MLP neurons of a small language model. Each row is named by its layer, matrix (down: output weights) and neuron, and shows model dimensions 160-255. Each number is 200 + 20 x the weight over its row's rms, rounded and kept within 0 to 999.
A block is one neuron, or neurons of one layer that tend to fire together. After each block is what it responds to, as a language model described it from the Wikipedia text at the highest values.

L4.down901,144,195,212,175,243,194,175,196,208,219,221,168,236,181,212,194,211,198,176,178,189,190,189,197,193,215,198,169,187,195,198,207,202,200,243,166,158,200,227,234,219,194,174,161,210,209,247,181,233,184,184,223,198,191,203,194,206,191,220,235,183,204,228,196,198,186,218,196,180,197,223,220,208,221,203,193,180,209,236,204,200,166,191,188,216,212,233,216,189,196,186,199,197,204,202,175
Description: Number tokens and designators

L10.down34,203,159,194,186,201,202,189,192,164,192,195,204,190,195,231,172,224,207,205,215,194,198,194,205,213,215,174,172,185,182,201,199,167,212,198,180,207,170,196,222,199,220,184,205,213,167,186,235,207,211,201,208,217,219,212,188,185,224,198,233,189,242,214,223,190,206,170,179,212,230,217,199,207,189,179,224,197,216,201,187,195,191,194,213,204,202,202,225,194,196,194,185,204,186,178,183
L10.down53,202,192,212,221,200,212,211,194,223,237,215,207,175,188,201,181,210,191,162,202,188,193,206,216,199,252,180,185,233,199,164,181,172,223,212,199,198,201,181,202,203,187,189,159,199,211,204,174,190,189,185,193,229,180,209,205,203,161,189,191,189,212,255,209,193,208,214,204,170,186,229,209,197,187,181,165,203,172,190,185,168,203,199,243,172,224,197,220,196,183,213,226,234,168,173,214
L10.down78,205,172,187,174,172,232,210,197,200,147,228,218,177,243,214,225,179,186,198,204,180,190,186,214,190,201,163,196,220,197,182,191,237,185,198,186,190,199,187,202,216,194,166,206,203,225,192,189,199,206,208,207,182,206,224,153,217,221,183,182,230,218,208,217,202,209,181,204,220,194,153,177,221,231,213,174,199,221,210,218,209,190,182,224,207,200,182,250,212,164,197,223,223,201,233,196
L10.down219,203,168,191,183,195,215,209,158,188,158,174,237,190,194,198,217,221,224,219,193,201,207,220,166,224,196,215,173,157,194,204,202,165,207,195,199,193,226,216,196,215,191,199,226,202,222,192,213,227,182,215,206,197,210,224,242,200,192,196,183,206,199,185,169,189,205,184,211,202,212,175,197,172,198,171,203,175,220,182,195,212,189,224,200,181,234,184,206,214,192,168,241,234,202,232,195
L10.down231,206,192,227,229,198,160,169,189,199,202,208,198,210,216,181,179,183,203,239,224,192,173,203,192,186,227,213,198,254,202,218,234,176,211,202,201,201,177,198,186,229,196,217,196,199,176,175,191,191,212,204,204,173,225,177,176,205,171,190,197,160,202,237,215,201,178,199,194,170,185,193,245,206,196,175,194,201,228,201,205,221,206,195,205,186,161,211,203,242,216,179,194,215,201,204,158
L10.down383,205,154,211,243,178,229,226,185,185,200,172,200,229,211,186,177,166,191,188,188,197,242,166,202,215,197,213,203,210,174,239,221,227,217,220,183,225,169,217,175,211,220,210,190,152,193,185,165,196,191,192,249,173,219,202,195,230,184,169,204,188,210,217,215,185,215,221,182,223,209,187,212,208,205,206,209,241,224,259,187,213,215,190,189,196,187,229,199,216,227,185,233,169,185,216,219
L10.down408,202,157,221,202,171,260,232,197,222,186,213,176,173,212,204,202,212,212,201,216,231,184,211,175,152,204,226,200,168,231,158,219,188,233,172,215,208,225,204,222,194,178,185,184,215,175,210,199,197,202,232,218,213,206,201,218,178,186,193,216,201,192,269,207,212,191,192,167,170,224,169,203,203,200,154,227,198,207,187,183,204,187,226,180,212,189,161,208,205,183,228,192,170,178,236,196
L10.down534,190,165,190,218,209,231,229,219,195,179,171,175,193,190,174,225,156,207,196,204,182,189,193,198,217,166,149,187,200,206,175,238,185,218,198,179,206,186,207,220,220,188,196,199,166,183,178,227,203,214,218,233,210,214,231,209,221,201,207,168,226,158,274,198,177,186,195,174,184,201,250,189,202,159,225,228,212,205,177,239,189,169,177,222,202,210,216,202,193,177,184,197,210,189,206,222
L10.down594,190,192,238,196,191,195,191,167,199,212,196,180,229,163,206,164,182,186,181,216,203,175,180,217,167,204,194,197,193,217,235,185,202,236,187,247,220,219,210,194,216,211,203,207,187,230,226,210,221,184,200,176,203,221,215,195,167,184,216,227,212,202,199,217,198,216,210,189,190,181,187,193,202,205,215,235,240,169,204,173,189,175,198,191,260,186,157,229,183,206,205,177,191,212,183,192
L10.down603,172,189,193,196,252,219,171,177,221,205,210,202,193,203,218,221,223,222,205,164,201,186,210,186,186,214,198,218,215,187,197,211,196,178,184,200,186,157,207,209,175,185,188,208,209,174,243,223,234,210,210,217,201,190,207,183,193,217,192,178,156,191,244,215,209,183,226,204,210,191,221,164,213,182,198,218,193,205,214,184,217,216,202,187,194,162,209,188,176,203,217,177,174,195,218,188
L10.down656,221,145,190,150,208,233,188,193,212,182,171,220,177,232,177,186,195,188,211,231,235,194,203,219,199,189,172,188,213,216,182,234,164,210,190,203,173,187,243,179,186,231,205,216,169,213,205,204,215,203,232,229,230,205,198,215,192,194,208,192,185,190,218,184,190,206,212,188,240,208,181,183,205,180,204,218,200,180,184,230,207,188,202,209,198,243,178,220,194,153,183,207,211,212,245,194
L10.down684,205,244,215,216,213,214,202,223,185,193,172,193,170,202,218,213,213,159,196,223,217,224,172,195,218,205,192,193,182,157,191,212,174,230,219,204,192,213,226,247,203,220,202,189,197,201,156,179,182,192,203,201,198,226,184,194,208,168,208,190,178,222,217,211,203,186,214,220,186,207,212,221,203,169,198,198,180,225,184,229,148,199,221,190,196,186,214,155,173,172,229,208,202,199,178,217
L10.down735,206,185,169,196,180,197,201,156,207,232,195,215,192,200,211,203,151,189,205,177,214,221,233,171,207,206,206,189,166,197,222,215,239,197,181,201,167,217,217,197,193,229,180,193,189,198,207,209,165,186,214,198,201,200,231,209,170,192,187,184,212,196,211,186,180,177,201,217,215,211,166,194,232,224,174,165,213,209,181,147,241,203,237,188,193,235,186,192,175,239,187,206,218,205,208,193
L10.down775,176,186,148,208,177,210,172,200,185,188,213,190,174,199,191,225,210,195,205,205,171,205,188,225,189,184,171,193,202,195,219,221,206,200,219,220,218,213,240,215,197,207,183,208,169,210,186,204,233,195,227,201,225,184,223,205,210,195,165,173,212,206,185,190,182,224,186,243,221,213,180,204,199,196,224,225,179,200,176,145,226,211,198,211,176,185,221,247,166,182,195,192,165,226,227,196
L10.down838,237,190,182,185,206,190,172,185,185,183,204,200,235,176,181,211,220,215,207,223,200,206,179,198,202,198,195,206,207,151,188,167,191,211,203,226,225,211,222,223,191,177,211,219,177,195,170,212,171,220,213,198,215,182,223,218,237,238,172,169,196,213,219,188,202,182,220,183,197,212,229,195,235,192,173,191,188,219,223,186,199,220,156,205,226,197,207,160,198,216,228,182,205,241,205,188
L10.down955,215,209,157,150,187,198,183,210,139,200,154,189,187,205,217,219,182,232,208,227,221,212,182,223,226,198,184,210,241,192,188,192,241,210,200,226,157,223,207,195,216,192,182,216,178,207,172,200,211,208,196,184,189,216,185,215,222,200,176,223,217,196,191,192,196,199,213,190,183,225,177,200,171,204,194,153,188,194,184,188,179,210,179,224,192,197,176,227,219,181,192,200,216,217,198,198
Description: Main verb after subject

L4.down590,205,200,206,189,225,226,187,165,227,174,176,157,199,204,217,194,197,231,208,195,211,171,183,232,183,203,215,218,202,210,201,185,200,205,183,189,219,167,172,209,228,232,162,223,199,208,171,162,214,217,190,189,167,224,200,188,188,214,197,182,200,208,220,201,176,175,197,200,230,223,187,219,205,165,256,200,229,209,200,192,219,207,199,204,200,186,228,209,217,229,174,219,200,217,200,205
Description: Clause-opening prepositions

L4.down354,190,202,239,192,221,251,206,218,218,215,215,229,182,227,195,191,212,179,191,207,193,190,209,179,215,200,217,215,215,195,184,229,210,209,207,199,232,225,194,200,210,197,207,206,189,213,195,198,236,191,196,181,195,218,169,187,189,214,188,229,212,194,263,193,204,204,185,181,210,214,194,210,182,202,192,197,181,166,193,156,202,197,200,190,228,178,165,169,198,239,173,186,247,210,199,172
Description: Verb after infinitival to

L3.down56,207,202,205,209,234,203,202,186,208,199,231,199,210,196,236,203,205,211,208,209,212,190,175,228,246,189,206,175,207,197,188,235,195,199,214,167,182,163,230,214,198,194,200,173,206,198,227,196,184,208,217,228,188,198,153,198,231,210,223,218,203,204,225,224,189,146,208,202,205,227,175,194,211,181,200,220,197,198,214,171,212,209,212,213,178,217,217,199,152,186,159,233,234,248,191,176
L3.down204,170,209,225,201,226,163,210,202,184,192,196,225,184,211,254,195,194,170,234,180,212,185,220,195,196,227,189,169,192,183,229,200,207,173,214,181,212,206,210,219,226,180,188,220,223,212,242,163,247,196,195,201,214,210,222,183,166,188,199,187,204,191,203,195,201,195,200,197,208,193,198,200,192,221,195,229,188,207,190,196,244,161,203,210,191,203,197,220,191,231,239,182,216,221,166,197
L3.down237,178,204,213,178,216,206,180,210,171,197,206,215,234,218,192,215,197,193,238,224,184,199,212,191,181,227,194,156,202,188,210,237,185,214,233,183,184,185,207,216,206,196,190,187,185,213,218,141,213,167,204,189,189,189,236,196,187,191,224,244,199,167,233,224,190,187,227,168,221,175,210,189,202,201,205,189,177,230,212,212,223,200,213,184,198,150,226,198,217,182,211,212,229,202,214,170
L3.down655,192,207,203,199,233,200,144,199,210,195,197,177,208,165,236,192,201,204,215,187,206,210,195,187,196,229,193,172,177,207,199,204,237,184,233,206,211,195,200,214,223,219,209,179,205,198,216,167,238,199,218,230,222,225,232,192,203,212,214,218,175,197,257,228,190,188,198,187,182,244,208,200,210,194,229,190,211,189,214,204,205,198,201,218,187,198,202,199,154,206,198,178,180,217,166,189
Description: Leading part of numbers

L3.down457,179,200,196,181,206,194,194,195,189,211,197,182,206,199,223,232,206,205,207,203,176,186,207,179,200,194,187,240,210,197,174,201,221,203,194,151,210,214,231,196,186,226,203,217,204,202,215,202,194,213,177,182,170,207,160,237,176,174,179,214,247,231,204,222,184,175,222,199,206,157,197,203,170,178,207,184,201,204,215,228,201,194,220,222,185,203,213,198,188,196,187,200,222,205,183,188
L3.down850,181,194,205,193,230,193,197,241,198,234,158,215,182,183,213,192,194,212,215,157,168,206,224,191,208,246,224,209,209,183,189,215,219,218,169,214,146,176,194,158,203,203,198,179,162,241,199,189,191,192,169,194,199,208,190,216,220,174,206,188,197,193,171,201,213,179,225,208,198,191,240,246,191,181,220,239,191,238,177,204,210,213,155,183,215,205,223,185,191,240,208,186,203,208,221,193
L3.down930,183,186,237,233,208,244,186,201,200,152,209,194,220,162,231,208,202,221,216,193,211,193,172,207,158,208,204,196,232,220,209,202,183,198,174,208,246,197,217,233,163,225,214,219,185,225,183,192,200,194,199,189,183,208,245,177,195,235,222,181,206,226,212,186,204,210,193,198,203,216,206,240,204,189,220,175,210,206,207,202,210,201,211,220,193,189,210,191,214,180,199,180,190,191,204,219
L3.down983,193,192,202,178,234,193,194,211,195,202,187,202,173,213,175,186,199,228,203,231,209,237,228,199,210,186,246,195,189,187,198,195,183,205,240,202,191,167,227,232,211,214,183,204,218,189,207,214,186,216,174,186,198,240,190,164,159,177,178,204,205,201,212,201,240,175,179,205,191,209,205,135,214,184,175,171,167,183,175,213,204,152,191,194,194,206,184,180,198,213,170,207,160,233,220,225
Description: In after opening punctuation

L3.down275,193,229,214,199,198,180,180,198,188,188,206,230,207,202,236,219,176,202,222,188,217,170,179,221,210,207,193,217,211,203,176,173,195,209,207,176,221,203,188,177,227,204,219,214,192,242,164,183,217,193,178,152,201,244,181,193,211,212,211,216,234,216,219,190,173,219,201,199,235,193,202,243,194,219,191,229,209,186,215,220,226,202,198,199,182,184,174,202,197,194,163,225,196,195,176,195
L3.down436,167,186,263,203,192,209,221,204,210,213,198,225,212,205,196,195,181,194,247,185,210,186,173,180,208,223,215,207,214,170,214,201,183,205,194,203,232,227,202,206,192,196,196,174,165,192,197,184,205,206,203,220,213,193,199,177,219,198,226,232,178,228,215,204,201,215,168,195,194,226,211,211,170,203,199,208,187,185,188,239,213,207,192,200,222,189,173,200,184,182,190,170,183,218,218,205
L3.down579,193,196,179,200,210,198,183,196,221,204,179,193,196,223,199,202,193,215,236,188,185,212,172,175,219,230,223,233,225,166,220,197,220,187,190,210,229,228,203,221,225,196,243,208,190,209,238,205,181,179,232,203,170,230,212,217,165,180,198,215,187,197,241,170,217,211,216,185,220,193,209,211,218,191,193,209,184,212,178,220,167,152,187,161,231,178,176,190,190,252,194,212,215,190,195,178
L3.down878,200,232,217,211,178,192,167,219,174,216,221,212,211,229,227,199,207,184,184,205,187,185,182,196,203,201,199,177,164,212,170,212,190,213,194,241,169,187,176,149,225,203,173,202,217,217,218,189,237,212,176,216,224,174,167,199,239,191,184,192,189,210,221,212,178,171,181,174,183,213,230,175,200,207,216,209,208,174,216,216,183,220,184,199,193,175,224,224,204,179,211,231,184,222,206,207
Description: Leaving/returning transition verbs

L10.down169,224,209,247,201,221,225,158,227,193,215,232,179,204,188,153,204,180,195,194,245,184,185,227,208,182,208,192,228,196,187,189,183,209,234,199,237,224,212,227,206,220,202,204,213,210,222,172,230,176,187,195,198,191,190,209,172,200,187,178,222,170,181,229,219,187,165,160,170,211,177,205,217,207,184,211,229,195,226,204,202,203,196,200,185,210,219,198,218,189,152,193,220,184,195,218,191
L10.down223,182,214,195,204,209,213,238,215,184,206,196,181,175,222,166,220,188,204,228,208,198,186,211,209,196,186,201,211,211,184,215,178,200,221,249,219,171,225,169,235,179,220,204,189,221,183,230,195,160,189,194,157,184,183,179,218,199,169,194,188,175,186,190,204,198,176,212,213,193,165,233,206,182,196,183,198,206,205,183,169,245,198,200,191,213,220,167,204,161,212,198,185,217,217,189,189
L10.down225,210,196,196,194,203,227,215,169,237,235,177,199,201,196,200,232,194,172,216,206,176,163,213,204,183,173,164,227,168,183,190,187,178,242,187,173,185,203,187,194,181,200,184,173,220,193,209,189,243,150,177,222,229,227,178,173,191,222,198,189,220,165,201,200,191,222,186,183,220,220,200,200,207,195,173,226,193,214,226,216,217,212,220,208,193,210,219,180,209,205,206,232,195,180,220,186
L10.down292,179,198,212,176,200,184,205,193,226,213,187,187,164,193,184,171,208,207,232,198,174,221,203,171,185,209,227,219,181,161,222,195,209,245,221,184,195,178,228,210,221,233,194,185,162,186,193,182,185,189,198,167,213,203,191,213,208,194,213,182,193,222,208,200,176,218,220,191,184,218,192,214,212,186,196,234,189,167,214,177,170,208,245,193,195,170,195,216,193,188,205,215,191,173,174,163
L10.down447,206,186,198,236,182,204,197,199,182,216,213,198,223,213,204,211,178,187,190,249,155,196,194,190,168,202,182,208,194,203,176,195,205,191,190,199,197,207,224,187,186,244,166,184,212,185,182,189,212,175,170,199,205,197,182,178,159,175,202,195,196,239,217,179,202,170,204,212,224,230,219,190,192,195,200,197,199,185,154,150,181,149,204,213,194,183,234,256,221,208,199,218,191,223,235,207
L10.down556,216,163,220,241,169,231,180,241,186,208,176,239,211,213,187,206,229,219,184,211,207,177,195,196,207,200,198,194,200,193,196,215,180,176,183,197,204,193,210,220,198,177,202,201,190,178,186,167,216,223,181,200,207,192,190,205,214,213,205,215,197,211,192,189,197,187,193,172,226,163,204,215,185,161,233,191,197,224,199,204,246,200,222,199,183,165,173,232,203,218,164,233,175,203,191,203
L10.down581,221,231,151,200,208,242,175,168,187,193,198,185,188,222,218,205,214,199,199,193,199,218,206,234,204,200,194,217,187,164,181,179,223,180,171,212,161,182,210,205,215,250,188,214,197,232,159,225,179,205,186,214,169,219,204,221,199,186,182,140,202,181,215,223,207,202,193,198,206,205,193,191,184,194,193,224,182,230,192,206,222,210,189,201,196,253,185,189,183,222,190,221,220,225,225,226
L10.down583,200,218,169,232,179,186,170,215,173,189,177,200,213,174,225,197,177,227,188,187,223,202,214,190,229,210,175,180,248,180,192,169,174,172,188,205,194,198,218,238,214,248,229,187,189,215,197,235,219,211,208,208,205,204,226,188,207,198,220,169,210,187,242,255,215,184,213,201,190,218,206,199,194,190,202,208,188,184,164,182,191,201,181,171,193,207,190,189,214,197,216,198,204,223,214,205
L10.down648,201,219,219,213,217,205,188,205,160,182,246,215,178,182,204,173,207,180,219,237,198,209,205,214,231,206,186,209,240,215,221,163,187,214,210,196,177,201,265,180,188,188,208,191,211,226,200,224,168,210,218,187,205,189,178,241,232,231,207,221,209,259,172,214,213,190,203,208,226,226,203,206,202,194,221,200,215,198,242,232,194,190,200,243,204,173,168,206,175,208,176,204,176,224,155,173
L10.down685,218,182,212,219,231,242,189,215,219,216,197,211,199,180,250,202,219,193,219,197,190,200,195,177,191,181,229,189,223,180,233,193,200,195,170,210,193,228,195,208,164,219,206,208,223,201,201,190,220,225,161,146,187,220,185,208,230,221,196,194,187,187,202,234,202,191,196,175,209,230,172,212,178,170,197,165,210,199,194,230,205,231,229,208,207,221,193,208,201,201,176,192,202,186,202,221
L10.down704,197,194,214,192,159,183,213,218,202,214,198,185,179,179,191,218,187,199,162,214,194,200,200,213,170,207,217,214,220,162,189,224,226,216,184,200,210,198,200,202,207,232,174,220,187,194,185,195,214,252,204,204,241,208,199,193,197,201,210,186,221,171,221,230,218,140,239,190,215,188,224,190,216,204,185,202,199,209,211,224,172,206,239,227,180,229,230,203,175,178,222,188,237,190,206,188
L10.down738,200,190,175,178,236,199,186,205,182,181,188,200,182,184,199,225,157,205,194,208,206,203,205,172,175,212,184,190,207,248,203,209,163,190,183,192,168,202,197,205,191,219,225,222,213,204,228,169,216,214,197,190,204,235,186,179,182,217,188,203,221,194,177,201,202,195,228,189,186,179,210,178,215,222,231,176,236,210,256,211,208,152,165,191,151,213,211,170,195,207,214,183,226,211,204,201
L10.down833,209,182,192,191,181,161,208,196,210,178,217,176,172,203,230,238,233,233,221,208,259,188,173,161,236,209,203,171,223,176,178,189,186,191,250,225,208,187,180,239,185,189,239,194,186,196,216,183,185,187,185,213,185,184,196,187,169,181,200,181,189,192,207,185,205,202,218,188,166,202,222,229,186,149,202,198,194,209,219,187,211,180,179,193,232,194,213,182,232,185,199,216,205,187,193,188
L10.down844,213,224,220,202,225,207,206,222,210,201,198,209,219,185,178,194,150,202,187,179,206,171,180,194,209,201,173,166,186,201,193,172,213,198,175,186,164,214,214,191,226,277,186,140,207,166,177,211,171,208,204,173,211,238,193,193,207,213,212,194,213,181,197,207,216,206,195,225,191,208,229,215,188,189,191,203,206,215,230,209,203,212,176,178,190,221,200,243,197,218,228,147,197,221,213,188
L10.down867,213,181,207,193,192,233,231,179,214,199,191,192,207,170,228,207,218,198,204,238,218,183,192,207,202,211,208,212,182,175,251,203,188,164,181,187,214,200,210,219,168,239,209,213,204,222,197,199,183,199,226,198,201,215,154,204,225,165,204,215,198,205,161,228,212,176,201,214,218,211,206,202,199,219,167,189,200,204,219,174,199,251,211,213,208,225,211,193,221,198,200,185,197,152,197,166
L10.down916,191,163,172,202,223,235,215,207,181,222,188,205,168,191,171,164,172,204,255,214,225,181,228,186,184,220,223,195,214,192,156,195,207,235,165,191,221,230,192,175,200,206,208,190,194,202,185,198,184,206,194,196,207,254,170,176,215,190,210,222,205,198,267,192,194,202,190,224,221,184,139,180,249,197,235,196,191,197,191,248,193,240,211,168,236,209,189,202,201,205,171,179,189,197,203,217
Description: Word-initial "in" prefix